{"head_dim": 32, "d_mlp": 768, "positions": "rope", "rope_fraction": 1.0, "attn_scale": 0.177, "lr_head": 0.00942, "grad_clip": 1.0}
MLP neurons of a small language model. Each row is named by its layer, matrix (gate and up: input weights) and neuron, and shows model dimensions 0-191. Each number is 500 + 40 x the weight over its row's rms, rounded and kept within 0 to 999. Numbers have three digits each. A neuron's up and down rows have the sign that makes its largest values positive.
After each neuron's rows, "fires after" lists the tokens most often just before its 100 highest values on Wikipedia text that the model never trained on; "fires on" lists the tokens most often at its 100 highest values on Wikipedia text that the model never trained on.

L11.gate732:501501505465508579524511494465472516527485523446519443488527503431562436512475552479493457538514582478538504457510501484449492549464493485454521508498559487512517468549532509551479565499481479478488467481455421522563527502524479478512490472470500449515482435584504482494567519499593506504474513493489573517525462503491499514496575569541592495528372499513480474564527546516472524537418433528485507536522464409538526519556442572549454481426493491573507500451505489536524568478444449496473462424467519444498507472601481509444524510475511502535442538489589539491482487428507583488
L11.up732:500478406489483484490512487574455500418529554382531507506548503471518553505463488453529467459503456530535553524484496504437435525534517514481478455467565429494517507540442489490515458486492551447515473484446519536495543500548448468512530492537487497483466525531530522475595498507560549490489441522412454461536511499457425473487505499509569458518446516509515417545536468561420508489486450547458486454513497492526465475510473500531541536514478491520486510438488521460440533474535522561513572462415490485487468536540564576369499474524555515520518504506637555524504473518505501553
fires after: "\n\n", " in", " on"
fires on: "=", " the"

L2.gate267:505523461534408528460503492461467418503438488589445523490483484555516453507491543468493483496469460469529453496543564537528510485443474519444496435529493507510454488519554500441517467491444535540487505586532498490526434521497499480488479551498434527472469467490487458522538540457516486396539472513482551551552500470544526434525445587530458497506522404519458519504451525544537511539458480527450557524566521490503479526498507503494539493452487608542512505553573486546473478492480453558448471478455600490584451504497495572543487543424461477416552570504504508465468455528468486556
L2.up267:481562427550553473491429580568442490516456494547512469426549558489509539481405408526481519575498489522538529584532466516490456476465565492551555558464483515499510445509524535501562514453536527543454461501539532480491547474473497539517456490504480476495506542519523543534511460523472475496499466586492513459441515479459490503443540543480524507454478510540556530492500440514539462497522482417516492479488530452491490527447490438541482463518505507426424491450461464474516470411488484517531551510476489435376454450555470498504576481556432439478477486459512501533522452444442448547
fires after: "="
fires on: "="

L11.gate757:506542530464545539567493516462491547536515451557585457531531534483567508493526547451493510521542462506522493566508448536478496496548460452457539428435473460447586467470484527546493420520406454434545466460480540473534492505494490573481489466508485476480521487493537595508574552529509568510519577552455484431510403500496481549486547576519507510523448499557535498540465523501468458548502475511560436507475492432529530522479505495493518451401437527510506478542506523517435470423461468498532423407471497453495513446482520483516481474475523476496504501463567593491506491526546510486
L11.up757:489514421462508537480487515560501537504548481469518503477520539513590496430541508418529423501455480495430495534461503497505512488543539545497422468513517426456521471524404541546439467554527523539465482520486434548521463472457482476516513517513490446469383480467512500490555585532516515533489503552476515551556484539461445502540477490520523475463456489492551527543458539547512503506539474568497503518524509440515526541618473526512501473487502518525531566456553557464435455494434502571542483446449428472466530415537497511523480425514519466500513524449597527451472504505571549460
fires after: "\n\n"
fires on: "="

L5.gate174:485565455510513493506465490554554430486456507484451483508471589488523520493596554493469526467418524526508484498472458479520569495574503420440517504509527509539514474537541562498417491500510489454490491503516519433448507441460486466571499472446573529404488523485536426569447552469465504454508561475473530519487575556513457506533480528485520495532507507508464539505504480490502498444500489458511550481494456470502478514513519423508544439495526522507531433447439503496498500437482492487454572461595427501541471441494565536534492468429532453430477523569431533537490527489501492623
L5.up174:383493528548449507494474463546485513468448529475553501505539464552475451480540451576569513439548548492488458487454468467497494470527473449521517378478502481507516525528549511524526446556509453500483474497426475461526513482474538565451505452483470497482518496425512483587511472499539469511448464481571527473516464446523548577526494542425448440482567552470461479500494517495456522570536532595512473516509522514542533503444493483502521475508495456482519558556537444599455422481498458455494510536472561489491465437453503463485548589572509530543555473538550530484503519495482534434
fires after: "|", "-"
fires on: "-"

L11.gate183:548537472391416538513499516487545621442514473507473462403526414465551464473567538538473487478514439490487517581540506485481549538510475442432488510533502500474541511546465433528499484565462574534536411521440521423456512477477502469495534535501434480470543490511496529438529543522487462559470539492453561516475512567512516512518541497503435548442487539538526531467514516499500516531492465534459464547535508502539511483523477564513449463526484556525529549573509522548492500500468446539479428509463450541455457504550466527485444528476486462457540489604493581501479485533518555535
L11.up183:531532495469454511570459463495537525475536518536480429550514476489536619438539486431472635484485436572460486506516565440448493520500496413525458487509577465509481528501487462537507472528433601517472486570449490518534429456460551525425453548559474448486513503455474462497484522507448493498487530451519529429496474537472535536548505466518575521495470508515513471477549431479599506485520479583521466478490502465550483452542516485493425522530491509457571535529526538508466474525427485507576492494530470488472437478467507531517537415453491510483488510494542470470469510489554510545
fires after: "\n\n", " Cycl", "="
fires on: "=", "ing"

L11.gate502:472533516483511488498434496464529529517525465474442474485497445495495498466544470515585477532494572492540547507542510497527448447466464543482529482468490580514519470441523463504508470507556532509529458467514469440510498489498451557481455529491549484412452476479509572414480498491515372575496529471510555440551478524512467503451541552509438516582481505501538478547483538563593537486484479509549458399487574475466491563471509504572438422501476468452503432489424590545524495459492504468578524477492515491487480450533501430511480552511486551526445452570482522557521490539541533498
L11.up502:529508508474524514504426483556509531473472553465442425446512491548520512474509435477450532435559517526455576421516469513483552531504458539507510516501470527537527526431483448552556464451491510498483484602543436524446530534488544553517506478534483497467531500487512481485540505493521557574482595443499474493506489542519528563499508575494552466484527567463499522441513530516464491543514513538427473587459548533483509404460514526502506489550526460568559538399543508482524475516519456470497573493509451533471422514464448458518522430415476429496542441473483569515498514522512527423
fires after: "-", "|", ")", ";", "oda"
fires on: "-", "\n"

L3.gate239:486547567535507528525445533511479527515605476509451487517501547463458462418545547447482554481566563477462500572473486472524592544485576538465579505557557497477483482496508520449515479481532444547458597478502507451518501492483452519472521502542555488481528481467500542515472494457530499550519554511431496483524516488433533505503474523566516486581440433549543522554474507591508503500469429470552453457495455541525480507488445479551551516503486506485577421469506501587564456474508501478423471500531521456513429456507417561550487535482455538558523552513523501510497517528454479553
L3.up239:510526519503528506467539496466558446475551527498503533532483542492456558507463533465447506567502459561555481503553466583554496530535501555494528560522592523469522500456541538509568605399496471548533499562575482530464481459526513509500565508464517568446476499544494494461470464534517518552584469557488540498461512500497516521445486446537539470478487477506558555540518509533484370512529492551474460436505482476499539474483469512467527544551497464486506454490486514474547446480543509476513580423563491431565428465452511595488561421509484485464499543503525515518549464466488504550
fires after: " J", " St", " U", " D", " F"
fires on: "."

L6.gate129:426557513444501454567485508452461524500568508504458566546485425507561534468538512451487513420481556448499554511438481575415525495537547438507438460448553479495534451504506488521557480507511509554491502378472467465494453415563492573540509460490553505503510487530451527445522579435493509498438510506470545399490474507462438499491497537537496540490527466461501447507543497508511466525463504526566487570455465518453560511486440490507479464481494481591484427484563544587564495488435467501496480485552461491506496470494491477532499492460512523454459521463446503429487477512547468523
L6.up129:446512557490529490587555510523432476448478528453513514522541487540497449498497509515504538423499492472591545559476524642441481561528436467414506523507548513547482548464530510527544434398513531421475490486486485474473535529490460452507522476507526520525462482489451430451573472453504499451456566488511487417518518470451452480478513491463562556554543569452450497548483494538439437507551514573442529544492541463484544578447491512503502501474518533538482473559501508529546536475477505460536495480553517462536509529512492558473465512474471470516451518455491555502462475519563473574
fires after: "|", "-", " co", " we"
fires on: "-", "b"

L6.gate342:466531423552547540585543510486476531546495532624548482453466484512543514467495444503534490493468525486505503531490454532468457483486521463489486484562557518516493533467437445456557460494448524487460519417488521415470487527573526498487528525494426452458527522462464547556440527446534479492576553502563544464551475491437461548580520518507484454502462507539554474522558473515480544564519467496492558549480504528485598491374576526499492460490413564507533507557510480524509554475527541549414487505511547514489453479459523498496522519484540470485528514474471506455579499510455478537
L6.up342:531452518497547500492481515519437478467521504555438491474535505405472437501534505480519509494460541467577546568477512521482494497440499477529491431491496432449497507534546513542524494410535554514491416561491481477448495460514500549582499492510448498443513488553497476523514561473490531512463566545450502452444425506455495447484505450491489479483589457512533567553433478492530461471555494495487485572490420469472512495510465394511597499465550535489471433497451513524559499533497554471471521539489517572534384494453514580515503497543419479517442501470462492532547483445497479458
fires after: "="
fires on: "="

L6.gate758:453568486500489503525502480440460476459541554454461527527503486497541532492593530550485496501530531519567464487461497510500454608494428509592532477564543575541460476453423482504450454461516499394467449557471547523521448515532480566415499463450522523497486587494492577527529539468513508499535526461504533541486499474475526494522470466528496514419508513532487492465487532574515558531482488551470485460482495531488521530508538443493457495538384553457504550515501457588484468466536416469491486503469576475506556490521495435492522497387541445477492552524464462483553480493510469486
L6.up758:509530540509473491520548504516512451547521496416396542530435466454465460571486590478584569405523560488475519413523478462454496503554538487541468501547531597474479568454454549515471488465521534492515480571464464516492383559590477484497495504481531514437498556424536420479548528491501491478487588486506506521485483513538459486530439520536524555457480494532445482526498455522505517461464509563553479493557516520531452513483523540503558446480498521535504442448485564482519548546505498459472572542472459529508435487484499484458507509495483442546546545462439456461481493494510491512
fires after: "\n", "-", "ami"
fires on: "|", "-", " B", "ll", "\n"

L2.gate364:520530534458537476565507526508491457489551524496498473504549537505507469452426492491504454487531530513562471548516532465508416454480532453501526526515587445526465579462471564439546493462489545473531480477465504517632483483546510509472504426447559468440516493598375476520508471446560521485535494481511532499595467490544550509465486456577551467429519514518481455463503542555467500506447454522520481427502509468557529488496425445534537541496508504464499532472456504545507497500468483518508403530462518535509437525483453536449434522494552435503512586517494526504539498452535525547
L2.up364:486526472438473444473458473478511486517466448479461532473445491542538532506497498484508512506562561440445539488554551567481494433493547446459468503477569448524532518424503551515482457509504467450521459493525432572609537523583512428476470385509561464546514422533522499475526519465523419476458475539537542485469473463555518529563442485497529475523559495536505543505506594534508509551477428514495497508473515447492485423564505451494554512489430504515535531462512528500509510558507503468484438485488537569548476488498522471494490524456458388503527488536416477483450503515482580459
fires after: "\n\n", " \"", "-", "\n", " Dist", " ("
fires on: "A", " Preceded", "rib", "or", "anc"

L4.gate426:458540502452528452498479407400513548476486494456529521491530502532539496459555526451569467465543463411481469490474535553499484548550502476530515500473524448464553460504538476505431441478488477546465476464569462553521548516492541515512485485492490533437564523536490472415513555517473447471470539454473490456549550501489554488458528515428517506444452471450569405562504515464515535554469536500536469484529415492466471525484518522442490518494500517473486490431539505610497425515543473459537507478606472496502517525555475470453449484463535591469564464499498451469478467529562563470
L4.up426:504577481396523540465419421516527479554497504493494455560513499517408503467610484528501470506542469482482543478468529461477421483524509419618566485439442502474511484399516514531444458509443547507543458516519504461439485494496515442559503550491559484500491506458443457476483507446506434495443526487424523421521534502506534549565495483536508540511474557465486501478508483462469488547503515509505433527526512479497556466479473489477470412463488486517483544401493472557507530483539468466461547472494526528519479476486560501489540479583551502506499471456425522463510422530465473544
fires after: "-", "|"
fires on: "-", " sq", " Died"

L11.gate439:489537520437440533576451437522524583445500488473492451501588490468600476493536520497520500418477477497512514550477498478494525508491514556494556517518487458533520492523528497469461543534525513474559497553491443499575479497529435487452528490588548476507489521498509505529567572517514503505526519562429540483508489569446486546623449475566534566521512556572528511455539433557606544570576503508452449524580549420473509508473464544486532545479469522505525523523531500541465487508510441516458455447454465472474516506513470482480521483499512570510473497542550527439447479538514534524
L11.up439:481466459456475499490462480529516597540493465420491498499542490442533566435522561413564499480498442541519500553457410543488475522530501494470564533483538464534555455537510497475451477468511546483553529492453440558549444463500482507526508532535477502470492430531522494478550547567494478507501493530414525451487509559495550493511548417463522443478493532545463546413483454504573482527472458480536454505600458433529487460457475528514490505494500564498512511545531562483445495512448448475455461457492458499506449499508585546435475449501479474426495413558560531466489465480456541532
fires after: "\n\n"
fires on: "="

L5.gate275:479480519552496473536490555518565509548560489543499502505450486425493505481512435540510494460479515472470578509547505534504567425491556472506444479505479563477547540526580592443537407567515448551539516409457584488414426453548509520499524535529564545495551471509490462458514507520496462465469519493525566514506481563470473544540484505510470507515515536459475564432584477490448455589505486509552481487412437526484501493515522552495530455484404501475517464480536456461526492500474518453476540491525408546491505480497511518588532507554501526514529512557478499485504489549504512582
L5.up275:557470477495538521547543489434514453464508570501501531613522508544460524489553585474526454507537532478588462572450523520553494526528483519466481486484511408463533560513484455520539489475543459506467519464497535466476515535473484468598517566457452513562505503551488499473499514575508478483536477486560510482433526515479464464512600448515519508469466500451546509457469565583486476522484472552508527542492538476463528430532482484487440488544536496443461526401501548535491453516450495402477530547460497578514457506434569473471462503520426514469490409519459478461563486474481489522
fires after: " =", " House", " Ministry", " Department"
fires on: "\n\n", " of"